config.toml
intermediate_size = 768
init_std_down = 0.0
final_lr_fraction = 0.0
MLP neurons of a small language model. Each row is named by its layer, matrix (up: input weights) and neuron, and shows model dimensions 0-191. Each number is 500 + 40 x the weight over its row's rms, rounded and kept within 0 to 999. Numbers have three digits each.
A block is one neuron, or neurons of one layer that tend to fire together. Before each block is what it responds to, as a language model described it from the Wikipedia text at the highest values.

Word-completing subword pieces
L2.up735:521545570503505460442559559460494530455544493440559490499508466550502459566497502487544501492460547559491510432540500549581558494397445527505505457443493478507538484493416530516433491540487548538413520483476557582505426486483555492505467477446489465528514516467526524526545503440539494503463479511560458498465522467469528542505533558533493465528496515487501444550532441498458437430493506473487521511458551511454532539516409540544531487473529545533491470507611467439538529483521491440441567495501470413525490470456538510570527482473452465452486488493503570538439521421508505562

Adjective-ending word pieces
L5.up8:476485521573492506518517538558459504457468532549456510469474516506518444486483527458565574481466580477525503517499525494585459433524553533580474524472532426504461520501547463575496487551472544476496393502491560477444508516493430462487465502453476481519455511478517497530476482495484548529525395480494475552490506527548507560450568406525420555564510590509502511504539513554454459518524497551506469396505512492502457501581422469494470479489495497530516525419512543475543571436484486520544491489524497508529523525456480486555409454513466479531422422505496457439533528502480515510
L5.up65:524544436472461431504571492471416486524482569502580478506488563480482462549453514554494448496493495551484578489462460453529545485494460472515448492516460505479454568517528499531459505492478502480470522506424518475553475489486513527486435526462449454558460533560482495573502468581524544550547435508534638504431490476498559524520513459537533553489522513547444540512471426451502491528489577492464553483411507540478547450579505450526496570452494430463470507472504512539514507488510474545471480481535486468471464545485551477508483518527481431472489417415507477522552501552451521563
L5.up68:471526506468553431496516482498479517510588526534545526496390542488565534516500489586561498525511479469541562493500537541468521443553434543538548472577540561520467451434514466471481529515472522487472503510491514470523521466396477399477464494436524503504547508497522537525473541534474445488531539524468477579469538455558397578521506551457426480512479544491551516443468425507487477547537465571493577482471430507512509537526539506451499476487515519495521485511515462539537491448488439517464457561571535439419506551484512426463497485498425495510537518508440472464523462466485481506
L5.up70:469536501449498436521488426490534541490454464496509508513495491508565509449548540565491578452512498540582469536543515488509534528501556426519530493471433503497517533463532578493459520464488556424536518539460459575511466549509448446478480492391586495518436485546527442453451495528498445470486460568515516542481496463501510565473465502524502441421497540480491525551570506454525534550500517453509465558516540512453478467545418485368505484470450491552495454511460446485526461524548485466442549501502477520499517480516510534487492522550504525512511497468497375491536487606513480542
L5.up130:508491497484526470496521550499526494531479527495513500464585486508481533435492532491464525471529550530533549577448509509541442478521539442499547449470467553433471466504484438532483556511499561540485494563497600492498412514579504449472466545518544503489511448528542528574472499516507438476517498476458585536426477472501520505479467556521479409494503531436494554544494490472515519549457476498488419542419461451533528512513473405472513542530518559502443440457550490483448558453535545580477470478486561567536546496525494435516475459451483403552461490488496481506479524457476434578
L5.up146:432463469505507497519510526553488473467514587474493452442557506446493509430510519488477556459506507520508506435516433439507428442548480457528485488541513529423501425496504450504511512547439482493482512509424479494501519555600525462509528505490542600546508564572528488565536514510469490495460514487513527490521468489547575552509485510507513531474545568484540471438469545512458461509463518490626432482449509456488530458486521511463574559522441524478552458482479534467528499496557485482437462510525552443486471555490388493485471529453548480530501438456495573491564485486597518468
L5.up201:525500501517473509482484562456472497580526551495469455507549485494482550563568526444518479575512528509431548537544487437440407436528562492527502481465508512541634555538478477474512472512460547490460483500589498527595586498611496479433495434506506434514555603488499523471571527554478472468492464557441529435502465509531492488528462506496503470501529540491499490527471540498479528494483556528493410511449476476452518490506521474489498460519505508427488526371533435478525474501490524492511502475546543479557502499522518507516449432522498476506436499491483486424533497448481484466
L5.up391:533532470531556465520493473516440536466521470463490464481505540489449478506489445576564439483469429544512513427482445495467471383518527459457495527483527446500505498535524479438491512434500565513479488542500537477473478546501551483486418530556504469445548482533558511564499491551488501485572445442522526514505466579521450537421487414466434428571571468478479540493484498524503471512495485516522491484509518525510554496504491495509478514486503600585506467550460505540521528490521491466524559481536542523467505561559476486568512485569456508453446394517586498586555501445504451532
L5.up405:532507507520506508515551455432570438468509514476471471460488494559561496501466478518539456560440495475495481437550495528572466480455529448555466549551507428547587458470543546561471484577502491467560491524464482515447446564448504499502516504495475522471468473515493438549502493499492439406536494431463530544543514528582535553472463496520523481514516565549496552477451506505541405562504544526459458482494477465522481486522455446512520516481555508439481555550456558429450527469481503512467489465527463378483599525460496456515453509476494475491506557492477512576482545512460524582
L5.up461:528479519565528512447523509404509469527450488472580531480460512485503511495516520463467433480486485440486553619536468546478501484505444477485453496530470412542583489511488488523506613596446597502478518539551507511469566511550587505503477488536559423497491509497538535487500571566483471492567514556529496500441578438459473475465503499551494432491507556467507506513495491464514539427450512499508532435446471556507509479477469570533583496546549485505489435438485453529522498514487496495482486435550503507459495451484548424517497506504449557502444441469518440515499509482478519503
L5.up462:519467502417558449524561498459561490534439515554533453452501491514523516478509548439561482524527465603524576517529456579506447515444481598546456555494450494509514525456501474471487502503523513492503471514582573477529515525421438494485455501545523429476431491490549482565519427558497528466483544442534472508490506454605519511466458512486561468539467469466523461484482480442526488512446473524494440555519537527474480502499467512540463474562509501483492485483498468513523470465427548550477549496515526469440577497490477482558596418458466438543496467470566487487443529475555487461
L5.up491:488496536493531502519514507507520551470474469570468469487458501537521529460496541522601502552508467483535539522487468478508491411532454477545531495542531539462472569457512483629537520525533477494501442532461510492463516498599459453503476495422540478463465534558585527588504453495480534465545436519507451528497494527522508510500455383576486425485476530545445474491472513467474455497507489557500486449588494502572492494501501448472457505547491477494492512520564486518482568445454486529451431494598575502453523487444478440588506480480561518452504481549466437492484443512529456476
L5.up641:457531560505518468492579543487460579433497571506504455517500454488536424519457560467510513481484506551451514505504507493496454480535514548552499509552545496457505600456484475513467498485476505490549492493520529485493457481515538479524462490497492569516463516510499436541459423541480479548489465449555535469460507593525506552419521408554491369414482468496469507491576547420492472473551523481503537487470586527439448457480465519453486557534464493513481513471462472546581416507486485587542519465545507492513485523483448474449493486523569448510540486457575490501476544548497493558
L5.up648:569484544507477544519514481531567511431499497444473441540478521537462502460492471435525465501489495490446588552520455496505500533519520430547523457522487499468556520525550550543497571469452530558465455525457481489443529541492517533520485504440454551480462514463573525489507484534517511519488473485478520470451504508583421481558515477512468460480431556582462472430485481500517471513527468529491549497494477577480560473496459483378483571453519506572444438490513487556472495532507425543546363520485515549546521503550530439520537412530482493474554453544512473467562469540505469481
L5.up692:519513473430514485497530491492512544443449489534474425481470533480520503545536472487517485480524509481499599423421567542532408513505494496529453526546496514550508504494482529500515501490482554419469485497513631497562463457459535493498546420478550483447515478501497518513463467609483431484456606573468460447489439473481493524545506453549528467534542528531470434509515540554541524508499423580504474456485555488485397521497575459468470554595481459473467526482521453481487494581533456456536442503544498460493522530524448486452499483488492543520526487536518507483546501460454511510
L5.up694:570466488551550477428526477509513473464493525502604497459547556456511460476542487482515520486519520472506503454490423523538448551524489448561548468454503584476450514523475519433434480485505506527532512555459525525496548444474530505480453465504526429540452492483510509533529546555486534459560404497501533521493497508468489499468535472521437424484461592434482493561423499449508433524491529508513572428458523402487540462557490434521545429517553494568486442524556513545470589439503511496461513438502529505551529523541541459523535515514506474555413499457469545495523494524509537526

Word-completing verb suffixes
L5.up25:443456453549544459477578579400504478522489468494533532473557470552566494493457530505425509450441524541470517480480431467501530488539478381585502483464507468450510497468540463450504473472549433543446538557525583582523506475455509503440538533521524541515502546533569483505434467475530466509449577463490511436499562520513458610515474554493481481559544464502511481498512539505478508462498558529496518598509480465520452528450515493455546497490492508492506464497508510462550478463503521512471540485485457496509470556470497447569518475489449522527471557574455434530443490451524429489
L5.up43:467460482515493404497514558486458487490583548523524529502558500442494531480487539442519432463518546547490474457493470469521505447519541470482489457485483504479471488464563528532521484520514514434434489468441471537561529514577412451461582416579498488510515543492556553531495520523517561441434457509456455532495450450543477537504562489470498503511460508537491482516563565552494487542564462471482476496406459433505517533498497436471520498517541447522490501475555538488481433572447461509483486508521594564506506579475544426533485484466570437500488467541520578473502501558462560506
L5.up79:511521526515476455547466456411567485489581504482504570505490424485523459518546464479514522506480570533513517487459445538460474445504466427454489512536472495533536532464483578453442545445545509502513507514514524469521481542498494453454532458505472506483543524468513596523411492494476516521520515430569423529449531479605500528547476529447487566507563549513511464567540441502455423548470491457561456462477534535531417461489489530467479513495467482488503455470570476527491473469490577467484586479566453502493445481419548446546475546508491532501504468403480557527495495520515523555
L5.up122:439593457436580473451524492518502546499526471514432454544569473481478416540469507520520551516508485526539428505432461558518565463527577530516425457493552518418518512482475448551524545499532517487520537520460485564485522501491511426505478497462409509511488483471508473520488520529454385513436452431497517580463498562512487501507450529520495392545489505493486508503524589525522512474500477474439525448487599510494483452533456550540542549480514468447497455546518514507491474472553511544485469545509484521533514500533470462495493512522484513534503499521430490428512505641530508471
L5.up132:520515412475537431564515482449508465467511518561457555493526491521502502528483530469481517482466506488516543490521445396514494495500504545498522400456476488461518492462428487531504510503517468460550456543497463421498513555415543548525517475463588521570542529480514517477532503476418431491492468472435376441497513456525494542485492497484554516596460450553436483526550527501518529521442496549448527533510527501528549510482482600512563519501492454449521520489479542506512541602516538493590489541531495558413486553472510458489549540470484504406512540494453518511465486488514472468
L5.up181:417537566460591411503497512521514471539456552479517580513537489491486463476412542500516512489563556439464484535521466475523496540537446519552525526480512524535492498530506444554473485440451523467479473450515529516568461541490455503499531502415494493544560554550487409479499401456502450402527492512533469489504471472479475469521517550472577457514462544505474533440424505517483526478510566513559519402491487475486576537492572492507530499475558482461423497512512486414474464488565528471511522421489524460493450512532615518524495489510536526432535506539501493495552507497544497507
L5.up285:505527547525558450522538492472483424586549502495464523473500399466531437471496453513449415434473491531388452491479541537515443496553427489522531466508521467540494530558529556592483513459566524458462476524453536513450529538437440458548551453524468498512469466562514539534583484481530533425521539461463517478516529484516495482503438457506519521493487509458563466508437495499502426508530492454535510450515506553528506501488406575471564512521529448491527526569552459511496464450576485453450546547507516516494555476443477526513500558529430577509524534499505439485483491525489485526
L5.up420:513454460485481435513494561507470492481499569465561513544478517441513547512467491571462508536554517574532554493509506506526449487404530492556497523464520550423497566480481534536491500577471524471520440518467481456519491548422465460438478465463426391491477494445517532555507452485491446510500451496529480485436493513481446456525480498508469454511489537602454479570463506450529560537516430560548516464495450459526483515524524531476490489458543462416477477461561524581561496485519496519495482541549453463505479611519505518485581465559486446515484561530513584523539470511488510449
L5.up518:440465470480509503548470506527493456460472502556453533560557418524484578491426515510422474541520506468482519496476474550398429504499512500581493505512535527491473494473557420558480528514497469511470511452400475485464516551452511475505501420514514480587514508526553560550469568463504549422519527490498472527478574562506489486485526515454493465500534487524485523448505499571511507541454495488509472591471464558543484431519517507548485431474487484376543478520526513499496541454508523479422474548492571509519487460490524470584454498574479524385465525475552514517544490514502534503
L5.up544:534481492480489479524508462433504563500506582592539502471526441528495518536495576482463508468469447561493458518543529562546509491523512493577487506556565513515514493448493490530541526440513568539495496516410512488543546514506493447535497526481479507487485463446486412465479544578470500560433421507469439477484462503523495473506439458479486523447508503504524454526526500527493498452523487491532485531399569464453480525401507493544483488503533497520427458525590455499503499443510526472503529475561566578494534520577561387482460508491446475479539498498511467521422448528563532593
L5.up566:427533448475507437516499553521516468467603493525503506459510488455532497446496626490498471505498535533432442440515473511522563457440488569517445488492504518515428550580530549481461551512507484483516537455442501533520475548485449518435558583518468489526518473515499532561463473530517463427514456529504388482556446440521443516497482522534465472459462515547459500501508532539426475403463531494549498528435527470491453516558499497501533490436538480460470470540564498533480501491471459521485460527529431455553513477472513520539531463545568461512488557517491591517477538501516598511
L5.up572:411481505505512565460462522460516447524485554519514509503543453528562422531463455502535467533529463483487599515527515478492531477463526490464443601447514504531523494477565512522493550478486504450509542469512584490526512520540457453483449469445484513535474548432450449496418433431476495493590430537571426524497439564448476592512469453530524481486459544530471571474517557494474571537571472507461487532509493518513454507539498504454488459537507480508499465553486499557524456538522454480553501447519506522544489508487387514556472426520528483519556480466502493459456455550515555541
L5.up714:489506502540524451512471496467384519446504499475514461485557527563511468441451476456453573445463583497493571486507513499500466441501503475546474486497491558451460482464560530535503547526524495488442450552576577546502480515487432471505585489514489529468480498487599545603456499562474481473516457555500460490500494451578513496517457521536484388532463521526367496476482533443471556475544510529538475550483484500458474478505469553468575504492543482447527457485553468542486555508537549445463460514571508537533440451473568452512498440491481515483499517481476483531504452535499498528
L5.up716:491534488489470501512526562548486555528459583494514467510510458572463476539478478457499506532424513528533463530435492523517528556484462498495472523579565482538479602417555504556574509580500506508508450449442445437514507479525526447457503497528469481469490528575518443503466520469549473477455481597509504444466513407570529559460454551505522562485583441512451448533520495532502490515544495544523456467469432554485491500534498574533558428503483482442462497527532515499438519497515505423507464463495520573511546516496480442443508437507478532504489527454470398498490499523533437505
L5.up740:471472539530527520512470499439511478558527518511546482564493503497481496488528548525456396406472498566479476537536492454535470535487489470500498488483479585502565480451494521561505567483514541524511482484485492549542584568424518454472514529499470447475471566488506547494452546463552462510441469475498574516467513561532491493490450538484514549542438466475453474399531566447493454506515481531577514523482549527456441523425475485399458468464541553467438501540465419501467496516527589527444443533577503561496514465512509474492518451569485500414431499528524543549500472506506506485
L5.up757:438572469538547461513499446431500473552543480553453479525494506467422557541516567475515470513500479535460542468530456519486532457504544524476542559420526538499496455520457499445533480486532536478454458483496512485497544521536490442462494492444473490507524468455507492483447513456583453414578469483524471457532570454575483524492538463522401426548488459479533492568540571500537507458555403471466492589494518476512476539513478549495526492474507465537531447491495439533557493590529534498406524498519450521479497480463513411513590518501556509499565498503466555470494499484564495550

Word-final suffix pieces
L2.up752:518496546447560517444518562532573454471465538491490507504467523427523484561435491536456502588536481535462547483413537466550468446498467505557412476482455541437515497463542501569482575481517528534436497489506534525504485465479433463526466490402564515499524492551572527554449498552533539496543491501481492431465555513489505603566504448573484533460521533502484574477478506447472474572497447593488530511477453477440507420504452516505485520488536518498485487494533460474485509522548517485482487434511569474509539530550528519501472493475543441488466471478491462536548491459381479503

Date-phrase comma
L4.up226:542499515462567479548446511504505510547493554513557512573489424496497509422461501465487561500561526424500571499499535629459472546459491502516485527525497434474515470550471527537479466507442454458565545478487507540564442512525517459590460451497544495489448431467493522568570461500485507522424542488456585552539456476573510470434518481561540456409546523470497490504499577476439453460463494600505510461504496498534498482432537480504499547536487532488515497591541505504524515466440460493542473505565467518437501496460504454452467509496436488460497508447531494489491460449491512496
L4.up521:546535581570517443547522519497416491522481546455541574533501535530518460517426532593525422531540509503434523453552512543514426470536499445494541523515508502438507424483480518534538457525462503518479464489523538464554534518482514472535473566458454515472469438562409495570454495467524451459601555499495501495556442434493531454470440473555453434518470528485494574468451491485503502521471543547483489468525459531512470495436559536518480458526477430475472541433534507482484525429474543528499534503487475540537535526361526459523499500487489520471498468499550507531463458523533486534
L4.up566:472453498539503518494402532485467526528491450528540469542459502487494517540502465524519585562492487570492529493543488515444501507511507535500481469491475481505498525425396487514544496506449500503535520478552500515544535531542475481534542484456552452482506549499554431542517477482434541488485498544537527523425425535501547479448535568501523561476571504414511546422567438522391530523529542541529423480433432505522471452512468523485487485480529479516485582488498529457506475504448474434528451505480521513489455619517470488554535511490497453513551539556479448537473396493498440584
L4.up730:506515513401480545471467515477581493477478528482527485522489464579441515511476501505520553494520474504443464529485500474573500484526488499517514542457566540484505510527473459510530550476457537415481575460486537428583543468522522481498535529462501417549614446447456521536445412495489503525463561551530444454470444451450512545566591459495502450487504491512529483448540511520509476470511529547426542483463503549463468538405524541487504537519499484524456434537541472494513524488448466524506529472488520512471418507581543486546510441462414492502500544572545489434528517580508513514

Introductory-phrase boundary commas
L5.up272:551510494474491491445526551576517489466482477490465466505525451468493471494493515485505519498350454504506481506554484541472526490530503512441476565486522544496457470528477435463500583454564479503520475509463500486488540490474492488476521495531505524566526609422585470533465458518616436444472456527484504430563491485488510513502575484498495524426484463515432509508538488519498545498504507507545515530513521467495537515438567476476543487532475399583506455514437386467546498583485499531460462489537469566555480502470499506547471538530440459553522494547496554437550538528455503446
L5.up302:496470397525544470479574472483462506505540531438512468543517575484582455501584465518450513516450502583519409564506471554498452538501528515511445466489462492475489501559436544451489516576582512485514547499497522454447536558512453452468478420504470546519501430497462519509385525478506468538551530539481506480434427522511475481503498551455505531538461466505527490493513440543500543472507523520488468554482455481496433437462489539523535506454548498534511487502542498463472447505523442563548419496526446472505501469503575495506530541520458534505601563494479561491493496538436575485
L5.up305:581605463492562528529508496542525435508501464545513528503523490454521507530466486466588565502488455456406537439559549498526457562475432444447468582515484580478495566519563501512508495510444523559491412482576551454483476520471468504470557494521569456454514555444530502479527514519543487508504508557476484488534449527507529495394473450522522485442466451518468496485489432442462464486505492504532418542526446487532547530488520453505554539516505391555453521480483470466462511521504519500502503463475494498449537517531539563513496502536480521542465495490496555399475507473412533498
L5.up389:533525540425522541514515496405485489518499602448492496539507495483474569521510486556521495468494521581512526493515509518517466582494505543510486576529496556488526529525488475547534512565463519460550420527472553484556507483459467442574493455405537564493473511524463495485541540489523459400521446459490473494519487524523434514466533510419499427545479570449456530491492481517526487473525473536413481457471505514532450464519521529552461446508568573455504452487435479461523546546518494462387423418526468519519504494516532456579443483512401534504504457522533518507510490483526516499
L5.up457:471524525401579568496522548472447481505512583485568542604479535467441503508516521524495468520540535486521438490490470462569468463454486564532540548488499581520558482455533491453545494406496514464476559532540543477481534448462478471489497506472502527549513479488540511496480477498484455466424529490475570477417494519433493494499444411539477472454501521477554526482562460553519393478530498482446476440460484555562467527575459497541419515510557560539560530509523535438508534516507418490531520488436459490471481461512519523533455511512475489532548543473515546485538500502454447450
L5.up489:481519452486518550539517500537475531521537476513531538549490537489475418537463433524428510463503513461522487555475481502500444470522455553490496481463430497442486516476504539489487463549498536485502482424568498414472420502476498467466495573591574492588498498502536557520518487520545576462490541524490510480484523446511451468540531475494496506425502474474475494505492510493523537429554503460585567477404486427538496562490494524526519554489512458490542445546575503469566539486523533520554468448467494430446573512529538503446506594456449531431461436565488588470480481482531522466
L5.up528:484599468482594453476464515452441453556408452546575497485540528532481486552565471543460485468497465432492467485547485526568533496566479458533454492469512517499510560461465563448512495470524452570499486510504532406551543517507452511474495491507434533558483480560475517506407482475456461520439485518496473508512556505587556473473492559495521508524537514487507539449537466521499561498529562553426516508458539484516509405461515560510492444509517409487487463488522496530461458501504569549492504494489455505549408514557505505551515480474520494450479507545521484448522542427424447528
L5.up553:509448491475450532410498497500568507465535535470465465465467513487528514449467503505484533527476539540562495489504515489531474518549514463519461553495539578479488467448564536528573497461596557451423489504479485490516513569468459494553527453507538503609471502541525444555455505492379487451590523547570516550501540516478521490549534489493504540509450451505487479515530468543496504491451475521522566527482435460499521437452493548459438551483552527529501405476491474478455573443523482484475470463416485430534477505485500437481585560469449544455505514598491468499537485527490503473
L5.up590:468509476485486463495516549498501563528487474513560514459578475530544560543523485441524534489456462493447507491526545501489540521524472525517553526477481527434491446489490439488536543488439450517515566435537545490462468509436503488501428455468487526508535527463436556497492489491538525558474514580499566505515485551483531579477579503520440395474536607514384479507431489491526509511421437521468514465444507524506520542501510568523559496421507490491489509560437470430576421433538544533549587550529462511489477495527447487507493488451525475504470483493494581491520495456489432511
L5.up634:482546579504470482606496543449514513552570520462425514541488504479480524508487529540520509469491550574549504558512554528470427566463472491474526499505582496480527495549538447484557447501551445513492495520569447487516487485460470497522462513510545542526476482481414525565463555505506454494511507508494400516514480492502460460470488477465451404466539484494517458473447468550465529421501479588514459440434466498496528478463570525510474438538524553502495509448451433561528598494473538477514445438514465456498543508502463468488492548510444562461581489502506467482510552561576471543
L5.up663:423470459565542452504488544419626513504496465495517548473474505512538529505445550474498431536552442508501518504484573510498465574497482479506554505524545512443432536519526484511461542487491534512446513550504516546523454479509498508499514552508542564526487522493512508437459539465477474400472460521484490466538507478457441513541544558470516478479444474521510502493488480533500557487489549527540448611573450464538515540464468538551498533419528423540457565481487442553473463544520460462482528437479505523530468496523471513512517481437463532436507500513483521389541625485500454431
L5.up677:554467486474517497485531531533431553518569601466555502554503505500491462493498446506498520489503505477570507568545499523542466492398457467526477461556486605478532501508440515524482383536518495478504455482485505570516576479531547496519511471497518557588510483451473505545462491535548517512483502527477527464485507477470493471438473469431495486493541522522457392533429508459463519471494547553473428545538465533560530495512454538509465521526520431437473548560521466464461578458477521476546510455457489478518490487571525500491414426569455461516480471447536430513456482580485528509
L5.up697:530514479446493467431443556497564526532453539499507501518549515515545523496487445432497419496484524508457541500514534418545553545550432484553558571521581553443456517467432499549490485472556565489531493501510479490486418522464489417498473488486467579526515586419437489499510517449540530475526506444486473436499537503460515451521549612489453497489543511443521507489438535489489509452494579526539453488527442530485482451439539523504482553418486563477548458455522452480502539547481439457515532534480524495525468512522464524548551539489503505484423526538496488443471470537564541465
L5.up728:529494415504545461510502459534546491382536494459477562520483471516408554517452443533474491540467501455470456520510504455539522500493533477426547488430492510524581552472524446546560450474566561456452527462489513573446545489516537542433568380591493472592487477496534484508544431554553473533510490440512512436479460417498515469481509525465512475560500545482507530457584558549518499544466542473497561483472468459511489559551505524489497464469496558524549504528430518481510445476548518465520534445504485483513504534482469451456523518472515439506475528512476520549526522525447497497
L5.up742:527464430458571540448480531409533442551537455506571513476515513465465525507506429511473497532523465456489457513495482549487433531523466460500488512507503521407418442521475514504462561493532562521501540507567515461451504560468512505457543496463506531558486525464462467576538554502533534486463513469485404501541472463509532479500514542504500499512543540490468438506522448584526530486553558567520455499481450462513525501498575408501410537519524501602519476431471539503520525559571611470509520485524477517501523517554519470556484500456479502470522427543484529446499512452462503405
L5.up749:461477509486516494540496514493501451480511472488499594450494435538475562502474500511483447496520508544452461494485487528504413553525559464487557445522515476558551400516506548437542538469492535529528481524481513400465509573437446452502555456581550510475443518573462505564551563436492521462433505513515551472561445512509489494570519503458474484436512537540571445512462495514481485447508553498455496489493517579513537484474503644466491480442500494474561442515545519455568467529546551452454454426497491490469512480474493488554430556472455494526544442518511498513523513511516507525

Adjective-final suffix pieces
L4.up302:510489460506511534462499539480460511479439526469542488471484570440478518503476536533447509584497509516533466573525442495443457516495538460436569509462562466437434545529510448385520494506562433522453479519455501554450420579481501501471508485495445468498502438567523439516524510574460464454528405497516504449514487549504491599551453555518476555509489526416537453515584459473524508502516468554502548509516460519463518528476481461517512511507580534533532487495488486502520488483483488571517515523516530408559555521584502590440490468513503518528429486458477489493491483495507571525
L4.up318:550487517490512437561507469483462527542518502474450531560498572479435507555519496490492420481478522501539557505524545544493412536440501443505521513492569495545525524477546577453535501510466542520477436505454534500475453547471500446494525494547474500495457470525472544488491509547460413556531497560471573430491497536512446463491444458543469517535468558513522480516411471465561464520474496549427503496478524464463513455510521423492492582506513561494518498523477509466461507554466494580456501529540499517434509600514506458583443444512487426483504496448492542518569498406425587531
L4.up504:586502418582516410486452481502466507489513530527545492497540567516502442562573512442545514475542483493466529493529507499500477518438464447415485543449492500488521508442523471506461561571502572493503449499524442570486463501508457458437461524468509414468463507521544470528493499555507500456539502460513629489470513468497535465514503469497459437521544528497536494525424509470574467614437472472423557485478499530472548484523421482466488479516549518509425502483503496458602509471531568460442512539570544530512490532495554477505518437509489509462479461514517524562539513476492535528
L4.up668:506546456570553475523552499489501525478518452483587475550521555484495451513473467519517553552458546529453531519508494558575507487447588529630451477517515542446473545442502465468484491520483437472541454533393490499411501464457497503498436438422475508533420506492555506472458563550526439494477492485475505465480545511545545562455481439502548449493489537545522463590503516548454470474566473564422580453468542514491483456431438473539487540511509511544509488527504453545534528473521457540505460504473472511516527475538539448505508425474538486500476452507491480519519540512462528537

Split-word completion pieces
L2.up285:482537496495572513501533511502517464459528516439484489442556485477470521508434456485383498471466515458568440465489555471460497480484421458492472527464481448501483506467372512490533542466507525457524515549489594502521466457529501485547575512526462558521560502521550512489464573552525532454539549501491429505562507423519512535509509530481523554501473457549437553530512491460538571556515515454563474509448442477497467439490539485550514498526521475493479476549443563551505486482525537519502490451515453547540534558470434506514507557465403468414577493570444508555487462483460503475

Split verb endings
L4.up108:533504506515457452445558485452496484493505500443516531577464456488513456542570470522527454512413504444485595497444487569493414497481548510518490549537524484559522552462496524468500476550543559506482512490476564518537575509525469520483566490546454527453546553452441547493544432536551515544444561521397553490430530489485502454479446490449507527550456525497528485517515517492491520551457464542434511471483517525505567494482444523538491515447523522503455499502521470416527447493424471543445488478530489443397500585511506607512428509498526529538461526436452505505494479548474511490
L4.up373:519537560537580438493453521484464503510536554491440538499572401525528449418489424467479432536489492512472524552556507547448443500624570514556527471534544440575521479490495590512531509446570519516485475501446571519507469576455436523452509456516521463491492553508522436470504469493556468561495539557521478507472454576508531474507456553539573438503474512491505456430522472533530482472470512528472495421478520531505518529494545559435503498522528498507525426498469540425526485501508494415450480475501476498465469493464515513546468502476497546490487512488474433510433460556536490495
L4.up446:512558526470512539471517500477493487464492536485450498484574487479525476489452510537436484512543518580480486498461497527495416480495491496436437494555472497432526484429449531490470577504578500579464492493409480507485561508502498456561478541518551523460544492515534542470572433487529507445460409523555451469515535481523530459559488575511562519455453530525477499486519460487539548450448474460567546481470442508518474504458418516490585548487491550576509500450452440480414478487473486472447482484471490610494546526503492579459438562536515550533541488498539504550539529481545457510
L4.up470:580507543524510444468496487547475519519537542474489562473449458526476499520481534485517466495534549544531474552573510516476560419523564469463543490524538519541481492536410570465486470512478449468556517507514571509443439533454486548430500463568510459462435520512498541439514512478499453459420506491495496503497521499499441511477554533529551510501479536494402484495509476477571508433467535519539445521484480593529579394547483510534549542478521499412486474475524521574469522484482437498491515477539490515560531454423548404538473471439525491521543454525506558576492458510503444461